{
  "warmup_steps": 375,
  "decay_shape": "sqrt",
  "final_lr_fraction": 0.1
}
MLP neurons of a small language model. Each row is named by its layer, matrix (gate and up: input weights; down: output weights) and neuron, and shows model dimensions 0-191. Each number is 128 + 24 x the weight over its row's rms, rounded and kept within 0 to 255. Numbers have three digits each. A neuron's up and down rows have the sign that makes its largest values positive.
A block is one neuron, or neurons of one layer that tend to fire together. Before each block is what it responds to, as a language model described it from the Wikipedia text at the highest values.

Numbers in table cells. Small integers inside pipe- or semicolon-separated statistics tables, such as sports standings or squad lists (e.g. 16, 9, 17), and occasionally a word right after "the", such as original, former, newly.
L4.gate537:087175146135112129125106150123106109189139100089165120112135117180191066109125105162115127128173126114108097076146141130097122154141102180144178111130105132177134121185086103098127159135164147129156109125088149112128156133124118133129156119135119115132145124122131168125130138116123196164156138112123091152160150114113130128145113101155100138165116162166146157139150123122136123125130128068134138142137138124147103105131125086138108105058134126108147091122118134104147158116137141098113115118138143102137123111133160111095110104095115148110124106102058136129137143119099129147
L4.up537:100119107132123109101137101143127109119145138147081127123119159142112077110116146154156181141108139168164132124117093117113128119169130116075122096128137148117125160099142110130132111082121150143124130125103149159153106120120157156114123092177118100149156132130139134104106139095119102130171152095138161113153116156131165114151173174137191140114149069157137135154152096131157105128108124116125161066137118096090112140163120119096139122147130095188152138118071114132120126142105146129082129141135136103091147154143099113130131112153139114116137077117138154112078115132130134148
L4.down537:135125106177119150104155052124117107118159113156104098138111146132124102108109128104109168131146110168142103135133087103112153151162107141096137135118123102145112125129119099143087176100092166116151102146131147152151114112157122131116111124165131108109120135103132125146104109088120144092120131098121113122125126137163131162156136131107191140104097091155142146144096065144159122108105110113113157101124085138088120152170135124154140115103099135140113136124124128110133178112110125116134119114132121130124123175135143125116152113136095134118133130178115120136069131070130127124
L4.gate2891:081161132123161133127121148131117108081124128110148093095098122144177140107173116124130122110107111129097111128116117093106112133123145131142093108086161166119082162138122122104148108168140130126127142155102101102162122091131108088150156133112121121147128123076073105122165115153119119122106138108169130103103134145130117129154099195151147115100090084167141096130136108178127165096132111118136106117120131167136116111146168121152077124105131121149108126114109122150131119098153135152129079155146121126130131118107144122083116143147099135115179138097130147119144127142136139144
L4.up2891:112141139098133158132130092169120093134096174117110154134111125118135134123151158136098115119131101150149147114178165116192173108130147118141113127093143115084146173154128088141107115119107146124122133142087110092104127126140124140093140133129084151122148120142130095115140130127127111147103118121129129107100137104154146092114165176111130144152160121153141143143146145093135139144135162154134121098094143118158156156161169117137169103155111178123131146147132132174108135121140145137130104141096128131101142132092168108147164172135172130137141120058177149156148162138130125133
L4.down2891:111121125130132150139093145135114173151134120091137168142112146146124147141182102109144146156131102141110124099121161123129141124144104123152077103146160158109114155128123132115118125161120093133135107135084124127150104142112112145121105094141128147097129115154158141106184122155090140109128146109087156112145105106133121159099081186126108128151176117167122155125096094104111124142142147110153141159127096116127133092172168107140143136126132155120147138114125146141088089136112147085124139118129138105159127158090137136116192142129115147129155077110146129118109133132130119156
L4.gate2922:096103156131108120099093130140131088115099111110135130141114146144128141097124143124139115096119169085143134101143108132122152171141152124186090083144129144128118106159114102125158127158140129128130099139122120129131143115090142086135098090116152172172139088073112109086148142121104140108141138128088158117145120113122114085173119137118085113106091104134103087085110111109135080086122068127087094111098121166102131116158123102171137114143134143127135140095100142135174077129144124120142084151122131136141144116109159110140154115098128151144161121142125101149144142130105107132
L4.up2922:116140083137138145155136115062101138082104159136129153143141147161130108141096090187129136103117124133181146118170090132129115113138121162125161134071156128082132126121123113147123134151125131136098093147144175100171112118138141192141119121052138121146166109100116117125117148095105141154141140088183103082132142083059130159117142147090114137077107123146130126129111132117169112104119098151091124123120125193138085130170125155143108082114088125205133124168104125136143125138121119161133108109150138132095120112108102134114127129137125128147106135139114091155091104150120141102
L4.down2922:139128153123134100148118185111139108166136123132088143071169114124112119167126123106164132102124140141085082166166088070142131081114094126102169156140077131112123133111143135148118085123117135135177162163150119119128162179142134120108118186191126107122083142103123152100119144081157135143137177127160113144131125162139128145124132097133124132095153132126091126167105146114083111184126149121133145125171134109152145118109157092110133148160133116148143146109094113106142113108121150057174155109130115125160082102140103105125109143130152066115137123134139141090123114117130131107
L4.gate4486:112140135112108086129171133103095112137136119099152126093089157106134144121155121124163163168149151074172080121161150093116161101122133144158137100109127140095136094094127115123129118101144117160143132071081113127137113121122100116125125079099124126167121151117144084088104108092091155105143109093116089163148128164100149074155100131136143097087101111157139103113165086117174118086133128117162119122126111140129143130146130133129140085088161145130170129147094130137118119099112118151156146127134137149140158120102158119095091109124112139102127136121109140129129110100128145134
L4.up4486:096169100110132133138109128093117128095118126139127140117157139120143136153113114184146111130112141136150146151123121138109133151126141128131185144112133162136120141132126082161116113091157141096171136092142136134130122143118121078106115136118144142112105111093144112153123083156088145079114118099171130128120130109121128166137153108183151150119143154140121065163138150157097156075128046123106154143101128135155108102189094123094134171140109136099143102142151155158138106113112178081114169152152129120134112086142105111158095102151104108135106094159086112138109103108149163128
L4.down4486:133110108132091139098117166135128121095122149146122114131138161090151125138123100120131110108093156146106103160137137086130158141156149145093143156103124143150091106148143115172113085124130134136101167155113130151069100112158145111159126133136155163114122103101146130115164058141109133124127137162111145169143166120118142164111147104144145157138151123149130098081157120140113095142103084103138143119104137156137166140132153104146115137135103119156135116156150136128141137125136141096135112160115123142086083099108102140111147141117097104105155135117126097116154154139140146095

Numbers in table cells. Numeric tokens inside Wikipedia tables or semicolon lists, especially win/loss counts after team names, vote percentages, and climate figures, e.g. | 4 |, 41.94.
L11.gate1667:132113099136129075098088131115142101139134113157124118149131154122126103137129102112147170177153153135106133096119126117122104120126121174152166134138131148100143097083110092140137074114111114102159108129075156124102126142150082144120126097148105139135124131128175138102108118165112102125120117159130130128111118120089103150109115160131154114091125136164121120141155166129132096133135113111087123117139140124145122135165143103162171160141141128120118160145105154130147115079076224130128137091149136130121102123172138154198094121135133124133088123167168152124133122093108128134
L11.up1667:130099119080116179172146149160131102061096109130121114104147117107104126136093125138117107118160143098140125102083153114124129144158144122154144133152144129150142133157130148130150104118106114098139100152110121143165115133163146120118159146151111147095123103128079181162154143102098143134123088156135147142115145102123188104173113131125110166161136136127126151105150050091133134107108139131085141144183094148138175119114130146099142138111096108138170163119108130171136125138110112103160140163115153132143147129112145113114120100095144108125086119083105103133130143137116116115
L11.down1667:126129152131147141115063078162094098136103124140120118116116141123169122091183150156117129140116119114142128127168139125109188104143127161133134127117119142109137105113093067137086113089102143116149119150140127103138156151125104130129114129141141114124114138095137140096118134104119116141121129101109126160115124126118105154117091116136122127129110115114158108116159161106117123141107144103107134133161104149090141132131155119124138156108160114117128128110131150139110125147131154155121105158116120085150121114138130158137108137115160166130116146184127157125096133126140143157
L11.gate2285:139111116141161112106087119113128138107115137164132133135117111080086124105123148063150152122101161131116136127146151118129136150164159123179147108125132103141135098115107104076144140112140096127133117146113156152133080104110111168121160102121135150150104126103161132149154103152119120161147143141137115168129141123123090142076169151128129172146151117105139143122065112149136133128152143100107139089113151162112101113085126101189171117139135118129132120105117115128109151135139138134108123087165145150137123143120115163095103118119130151172151110100084138135160131135144109168
L11.up2285:125096113139153082167094152107158077144156121134144132097138127121160114115128134142139096154106109113158104142111102133083113150120121095137146111115117106140129145130112151147098105138089105129148118121137086119168185127133111142100087093138136138157120117104088101116155139100134123138108124112187129144130143104143112144137123111141108124146147145129119093156124142158118138125102125109115127113133150138143080104155139123102105094092162144099092145106167149103116143136178116117165198155079142092126145111140125117110168112087146161142120131124123147127152113120128137134
L11.down2285:145139154140135119156131119115113143144127118149165097153147104112110118102093148092136118116115110121100127142090117145110126119128155134138144157129122116180111096122164114095134094152110122105117080109096155098126125108115138139084120138080144108141130074138125112103151132113158134143116096109133151143138126140100108106108086121091088127117129129127158130133103133132118170125085158154118138107106114139148110144154124136140111083145138128120102150136134146133111151128154158153080099096124160115095107133107210145124117188124131140109145096120104153121179135152141136115
L11.gate3695:131140098089137092134108200141149093119128133130066120129130104105143107101148169176152099128085108171065124152106150157123130153118128098160152092136130108122145125107133117101131104128093080149151114127144084114152126109094141116105106126117105155137161157129106136129148104147154109143155129114106155153080108156132181142080121174127163141144119130154116153103125156146122139115169129128141161121133147182154097130136147111130143118118139115121135124153141136132178119118171111146114149135088156146120102110136114111144135102067139137112121123103091103129155124135156119126
L11.up3695:099124112104161139116158137097123118102120141143097065144174171169102158109124110113113164154130155120152141139109189081129130099160109151133134118090120144121095113086129109111140173125085119140165138133132145132163148163138143111096100099131151111145083119149128139159097091141172115117116122157138135158153083165107162130147108156104142116154161164139137148146120126120092133180101137129142162133121153158150090099142130146135155153153162138105091160121100147129134127124146131140109129122122175158141060131122118117156146139107185142138150157110109116134143152124090126132
L11.down3695:118122130179129129138124104121143097148129195126151138144153139113150174143075093108128159155118131151109136124106107103133107118115105097152161130108152102100113137072103156143127124137107109079138144088106162131145137123111137132109072091123124131142124145110115083174147157114109134140143116107096155158097169093163137095137133138152127123121174157170099120165134102131132144139113131122131128137074161148121120118149139113122144170142140102145163084139122137147143126126116125074119141086138138155108135145113152139135121105123152126108122135110136126115128162136115107125
L11.gate4148:120142154134135178142147134132121104131101073122151194139131125099176102118120127115182134145085151129123153133094102157112139164108131133117125101120153116117123155159103103139140133115114108163156116097167114089158102120121159160129145128142097112159143117152127170116143095127149136117150105136128137110150113133150131158121120083108131133124175146171162090150097116144077138174084157117143120138128121119129110102153106164121118159107119135135134162102125125125141087161147128150109146085160155118156168112102173143157152107134131131126116150110158079130105126127131122142
L11.up4148:130124132129137151112112145094130100134089121108096159154178156139130064152155121148152106149123080120159144150102152115130118128137103098156122125129140101143148130125106149121134093125118135136145102082119084122145175151155127127140107125120105155110119141089149129117121159109096094130128109104142148120135137083108132100115149148133115129138125135144108136156084153126134094137117127113103135158136118117117114088123132125121140126114153149199146155132136107140144107148099129145089093074068125123154126134102173104118091142149132115131120124140114151120192122137127137152
L11.down4148:113143135130123101165132156144118135125139104151090136128139125134107099148130111137106127122103133122103163133145129180132177122128137154103101117134124143128098152135121103161111117116134135135095116178158119091109140126190164125119137182085148161134119135095109116147070154110083141157144156135123139079104085088122139121108170149153109143139129125104107125140119148141117094163183103139129117150116134125075126104122148147095114119133139186132127135110146125121096094132085141152145111132105114133166142106117099154135141179121109124103133129107125099092123147139152134101

Thousands-separator commas. The comma splitting a large number after its leading digits in tables of vote totals, attendance and population, e.g. 12,469 and 38,000; weaker on table pipes and row breaks.
L4.gate355:125114119116129148082108152146097132147151101114139142098141121159119128131138120148113111159106119131103141100085148103105119143162120101142113130131138118152124128136135142111122172125075163107163122121130120102131117105149145099102145110098110093099124138067091131096086110121146128176112126131157070099122099148175079166146156091083130144140095145149182123170165105167121142163122171145120119148090136156213090148126174138132144150114142159137158120126149093113186155103155138139155117143164134117139119127124191122135131099109114151171106131116150124115135136089107087144
L4.up355:092103157160106105138127107135117166100108150169123120144163107119158138135144115104156102102131125166065151105138135106133124127124098149165128055169136141108109128172126135141103173116141186120181153100157084149155111123081142177166106141116108141123070080118127138093129098106134095111115097171145152086111114101143160143151150103145158160101136119141131135145117145123138156116145135122158192120139143119110145160157128144182105167124085146124150135135169101133205086111111158138119182090174108109097122132106158117116156104115141111104137108098122113161148127114145122105
L4.down355:087091151177116101172121142137146119139093138104100141105180140148109123153088139109125122102121150124119143122130097142125118115127121125137151100134098122158133150075116188126177137081153107125127136116110122100111088131136149095163100149138151110103116101157171124142151147119084127142149107147104121144102079149186102095136135133122150103133171144157152168106116086168149145089150119094130112094134119109114152137110120107159084122115132135171121118107142096136159131135103123152093191131151114101165138156080158116096161148124149117132123136111169112115168116123150126086
L4.gate378:149111129133115102079090182144100151137144107190101151117112132122089111108165105150086135155093117140108105107122164106152143146128188127167108114088141130124104135210122141131124138165103154150124146100088139070113123095074104136105148126137167109129148120135157137134156090180143117157111148093109136124143118146163117144116141155101129143174163123166137131114100105147137098136142124105081110157142130108102159108092126104151134135074128145118169129124119121157169161125123102129111130158124140112119143141145138139134115109109143165133121138095140120183138157143120116116
L4.up378:140100128129122135114112122138096174115115149169151130122149142115135146118106121131122120141155130127143118139064124135144106138178109158134111091133110127115126100118105075112104107105173126132122116126108122142132096155132145107084127099144139080177140159145137159120135139136183120163117088133130121115121123163120168123115140113141142137116121111145173094134091118134147122128121141112078098113121158140118114079155136139172088138128113120137152120123139104125123133146145137119152082116121133100124123115095154134174105123134161125112128141142143117154157159164139152154
L4.down378:091076151108122155119115097175109170138104205157174161054114129108176113146083128143125119152150122120118108150123115149110117171177083133130145125160094168139109161065154102105107142094163087115097156134089146152138076104086135142090156161108118132130147153157126148123139111106111144138136094125131107125165122105121152111117135121120109134185112117138069140132130131181160102184093143161115107138126128125128130071147152115122129140119121139129126115086085106157105153109139130111116145139103122099163125156103102115147121141109094084111098108096103145119101159121126129112
L4.gate1762:144116146151120112145103156178130104130153155174085138165161174124101117180170115157129175170144166148098143154148158111141142091094154143135163159120144156131132146127062112134160144158101092118149086140074143133123098107073121119151156123153090170123120125130147118116142120154146140142152107126100140121102104200116126120099103137113183123125118101128130120160133113142114165121108134102137123136118133117110144106101121065139096162165117124154146108168127127124102119149138132153144188163129156128171109108105118105118166132124168113154136116101117127127111126101135139083
L4.up1762:093081125122155102125099116106123077149111128145160144112137128133135104137078085125145095129127172136130149130113104104143116148186176177150114093153143151108144140080124099141151126169131115108126124127103105113142148146146145102104129119144097119133155127099115132116139131156133106142140115126085181088110120153136163167125119164093108126158145119108140123094122102187114099138130122099153106094129127131118161168136112172105121111143084104121089148119136092129124094122096115167136166147130139072151143103129135165137103161131137097105110155161138110113138084115135132175
L4.down1762:149126144106114145140137052126195090143140126142131132092126089104117106149096112117106114137163116163168153142100089117123123108171108132127104106106151135114113144105144148139136132118099106145139122146137090094135131106157129088123116132175149130128144130105137132106104149123118129129109117114094149102128125097141109141093099157077154142135118099113134128126125097107097104146115149130155145132143161116110164162137134113119145119148131081129049177119147128134071083131120102159121151180121122116141155112114112179143147141138145094116145114111120139144031142089151170127
L4.gate1924:136111151126156128123180175138165146121139128078111123099151157145134145099127132116112143123115101109117099098112156112159099148121096120133135155172181116096105133140143134097166140090169147124145104109149102158108106121102127148137154054136072101101108092107110089108117124148109178122123135126100120161149142136076095119147170092151140120149154192153145150160154161137113119123123109095141130168134182136124101104138122133103096119115130159095128179059109134117120118116142134112170152124160122150140136154104135116160146131102135149147127167134108146099126134100142136173
L4.up1924:116137126121130186140117147125145123129103119113119082145131127120112109130094108129150143132089116127114116091127157175136075102133137087150116134117175134114163123172103162162113123168116108151118109078108101140114130112119113131151143079148126119147126136125147124126128127140155139117096118103120134140117098094112135085130122113163125142165133116134134136109135116132104136123118130101128138134154167190128156178145080131120093185107132111125136127129121122122128160162120144117144115138133164154082164106133127086116091141119095087122140112091087095137135134156135158100
L4.down1924:114147135097129175140129118145118109116119122136151141129188141130072128185114153143150138125107122143092119124167149179085112119166128115145140125131117148132105126127089176143128115162094124153154136116127100094116129141084106125107129168140140118139167143120174117124156117159140123150120114079138144132112091083127136067145144142155113114139102130196096122088149131157135129150127127127138137104120136149090145117167102156100112167129151124110154139128125130152124114164129129130140127141122140134085158137117095078145122151130147104121145122084091106119145139153129105093

Mid-number digit splits. Tokens inside multi-part numbers that come right before more digits, such as ISBN segments, thousands commas, decimal points and the first digit of a year.
L11.gate1765:181132119094156107116151146161128147169122150140103163111102139124098132109117177113099125139087154139124182139117095110110122151136171130112188128096146125102106161107153130102142137123119154095129128135113134083191122135175112141154103147136150111138104099163133156133133123127117129115127103124173112162179107115129136158170106135143126067130107134136143136116096119136110155171106159119109108110126131136143112121075142136087148118122122196101145083163099127115140098108109140131160160161127129104108149159139129133112116137108112120125162121149129132167151161118100089134
L11.up1765:162082082123130127136087142135151124111122154161148136126119148145100169099165057129171162164131121166099113158118131165104104137145107138083148123128186177117098102155130146106117110111105101136133162107124143123093102092114096103111133085112146155107103093131110112140122127150178139122131129123149145139121141102099115149101189149143100130109186136101101109096145094145141133131100131107143145174142106122165155125170150138168137136126130165158115137145119173119104153143141150108136129139156137128119127183103124129144136088164169097140176121101093132108080131121128129161
L11.down1765:075097129144150113103101116137127175136078154097119111123200142142149140141140124138124109122174130154093171148085132143160132094131146118114106141126125156120161136127117111087134099152107122125135132153162148099129099142103108093112164147150111130144117156159108124096147126114129128137151156137118158139138105157077106137130139157129180061153090134132107154102117090141154168137128113178119156150144137095118135165142154150072150107109160144136153114145089160062166116122119134137135132103158114098149115114109133179081093122145118099144126130156090127164119143114118155134
L11.gate2968:122138151129168124152129173103149106139098074146125135117150109097109116124132159129117159195105151152136142137111153178071140154144140106174121123117148131175120111128091124110103123120117154112121141113102107124112140112142100072090152141127143167115095133157145154093138130145116107105123159118146072165139082142099162141116119150181135163092104135103120135137140148156164102154124105135157147145148103119160135113126102118156145106092115121090153120167125153113140104113148115171118204152100110143135132089131091140122131156123136092160147116103125120142130063131137125155
L11.up2968:109176134148096153149080163104174107160118143142148124087131123140156146133122182090118140130133113161117136140133156150088111155126130117135167119136121081130131116128135110121109181128069097116113126107082124147133126131109154119060135140126132120168143093120092115146110132094103134116100107130160154135089091148126151117133143124145147158115155157122114121095143142147153138172153091110149141177159148135076127176114126107162148113118147135086143155172144151072115095137124138095189112105144119130151173133146087112152122141116121140133178142123117158150150131094124119133
L11.down2968:159183168152108131141124144129152151090106120150122131091132123126140117093127122141163104122142107111131073115132122151129122144153132137170125108107132097108129102104157141110123135138157077142104089090154116169127105146122166139116119140122080120088178079171131121118127164118138115121118087132180140093149138095120089111121145125124119177145147112100094091110149115132135121126113114172097070093151135124133114070151119150134137142145159109115138106147120129066068137108144107136114153151172079130165116143108120117103118110135115158112146143095144128150148120144108115153
L11.gate3546:151078164097101178144121149101120133134127154131143132112094139161113161129158143106071129112100142123105101129135154104110130109107104146103116134134146167085104088107118099086154136150161130106116117119138083155122127148146087129137123092145101146136118108158140111162132142084116120166103200121127125134108103155113140161084091143123140120130140167129098131115124125154132121148098131138149153126140121126116138134145140129135125141098117176106158103123109120105108178133115162159138171151122122144124138118112162140180135125115143117157155099146080141117124120090104090110
L11.up3546:137159095100153164137123172101093127146124169126135110114101140112102113173149132155131137144121127097130120097162152102133174098142154109120109120155098127113120102158091106128106138096122137126144138108083130137156103103138112085100153107152138144130095103128150171097112156180103101171115167109154113137179175123127087143118101105142131132150153097079142127119168141109106125173082123125063143116129100089144163137136133146132111171154082110090138110146138188118088128128129142135118167107143118108108135123152159144111132106136126140103124094124114141123108131106081135177
L11.down3546:116145127109092110118099128108113139158116130132155129104118138106145129154147127105135107141130121143106162146126114139134120112138147112151174093076160120130101164130073112127132101122093160179099133127151149151160149126119130107124141101163133155134080162121168160122133162117105101147099151129134154110130136154104121118103142122134132120112100158108067114083104120160128155102179114102158147131137096122079085119117161153109134154144121167145124107170130139126140137101120123144129138108120127151156122114087119130123121113177116159142128157115131117156120091141102156168
L11.gate3632:106124111095132138142106172097109152103124136090170138108141133106145066107158145146120129125120162153148126143147150116120113147098118142153144118132131135114108125088160101113166101099172119094087082144110151140124131116079113119136123163139115112107102127122126178141094137134161120159152111091133085108105039146104117172124100141132120081110152114169155149130144142159126133154143173116109144111095153154128117119135113096103152158132175167116133137123145140162177075127150183125120136095115132134155141119128120159123127128122146135161112151097082106116111115124100097139
L11.up3632:111127101116102141137097140118095177143175117103136169142103141142135090137093174150115124110092184061140111127114138098136155165095150142164130116132131100152098148150091090117181181117158079188119102134136170116130146127145132128122121199166170131181129142169131156074151126134113126141133131117107120108115102155111133118102137153139117102144162128137114145112112180111155116117146132149118132095118131124118098154143128111131091189149138118104130091117143141149146106175149147164144152113107105131136142139139124146134125073159143114131151178134100107123086139173124116122
L11.down3632:126134126104140138160141125115116132139133134120128139101122143121139097128105139142115119125100133111142102111131149140157105148112163101148134110132135122146098145131144105113136126123114112126114130122118177128147145117133162113110158179126147134120132132150127161106154126137126131137156168131106090129126093125119103112102118170142122145168131165140117111104121147125134142129141155138113118132168089149134093125127149143137143131113120121112107126148156127128094137127115126160131132143123127122112139125135127165140135162124093103125143131097115102217152126159132149118

Early pieces of numbers. Opening pieces of multi-digit numbers: the thousands comma in vote counts and tables (6,867), the first digit of years (1864), ISBN segments.
L10.gate930:149087127102107080121103152133102178133172097119093121076146174154147154100138149114133147148153175135163117153162170067111129130144198118152115097099155149115088147120127113070162108107105135140132108111100128089149099126116111047119123142171107151098099128124114153127124087135152137131098145141145118161126069115113099186116140139147193114130120131114146096078103168135155136094108158118124155159128124104076109097128127124119122121124114163137120117112125127112122127146116142153134186165129100171125132125110148165110129117161113119142116121137113134126127132132127157133
L10.up930:109081140109124131131116118122110123140148136130126158147124103135193182104147108076095129171179121145148139124111122171121122085120134119131121147134112116064089115107159082126099122093147138146158116111125134128099139106095147128114129142111126138145135087155114158118125128149128156107087127139109099117143094129160122181089093144157128133119140150175153120105117132132148149128136094110128156140142111094124119125134114103147149094113058179087140124089110145139131098107156131104131176125120133117148161128151140121096155111145118132098129147122074133111101126094115116145
L10.down930:132089135126139118149091112125098167110150134150121122062162133132136155098148108118150156115164142134176128106134153110132117129151134119124159138121131140147091114162158082105157141090126082147132109177118177129144108140116146094095145127169100117147142133147097190116165123127149145160119144129116135150141067115112153180118139097123122103116147105121090134097086149137153097157119127113140172153114137102101129121092176131121139165123138129128133118147134127095115104127125104140149185119132062127176126126136114169108117096165081127137145122132112146138149126115160109131

Numbers in stat tables. Number tokens inside data table cells and lists, mostly after a pipe or semicolon: sports stats, vote percentages, weather figures (6, 22, 46.9).
L10.gate2594:137131156108150101133121092077103089076123146113115179117183147130125130135161126139156076122081171160147154137153124140101101146141158135145155134152118134140099123158132141124150094118127087100160123103105081139162187123141117181107095094155127153110140146131094117123179163139160086197134144160168134133116113130114152136136133125131116097159148156132118100171144157133149103143138175102104139133115142175146110133124150125148138122125168113144149117093142125100081120153131101137076117142129155112114118131131141146114117158126094106099101120128098125152154115150122128159
L10.up2594:119138140116156161153124172116134096124126116136112129168169137121126146153150097106107109157135113163148107144139152106161126112140148179119145122113110163156122123092138126087185122107127135160131112126109152175127138118130143131127128176120105149109136164082133142137132166114104069147173093133149113076140121106138127141133101166093070152156152119128116087120139149132114156121144123140127143154130115116139108120097100141141162159118123167183127108170141102108107140091144104113131156170135127128161095134133146151137125091102130123123103114150091100107162150126136122109
L10.down2594:124058145135135130133143119111119124103102176162141132145141142152141144112049170137126161136122153160117130139110122125129106130126064114131120164153131119127136122121111126200117121123125120129111175147154142157157129126152091139157139145154131142116111116095108113126161111152122123109120159102117102171131111152128094129141098137146084082153111156129129130100121058134132136137106095138128157117133068154131154110138118117138117081163143112071114133102159149142118131149144149153112129105120117128133089137127136148065143126090136151139133110151155128159087139128094119139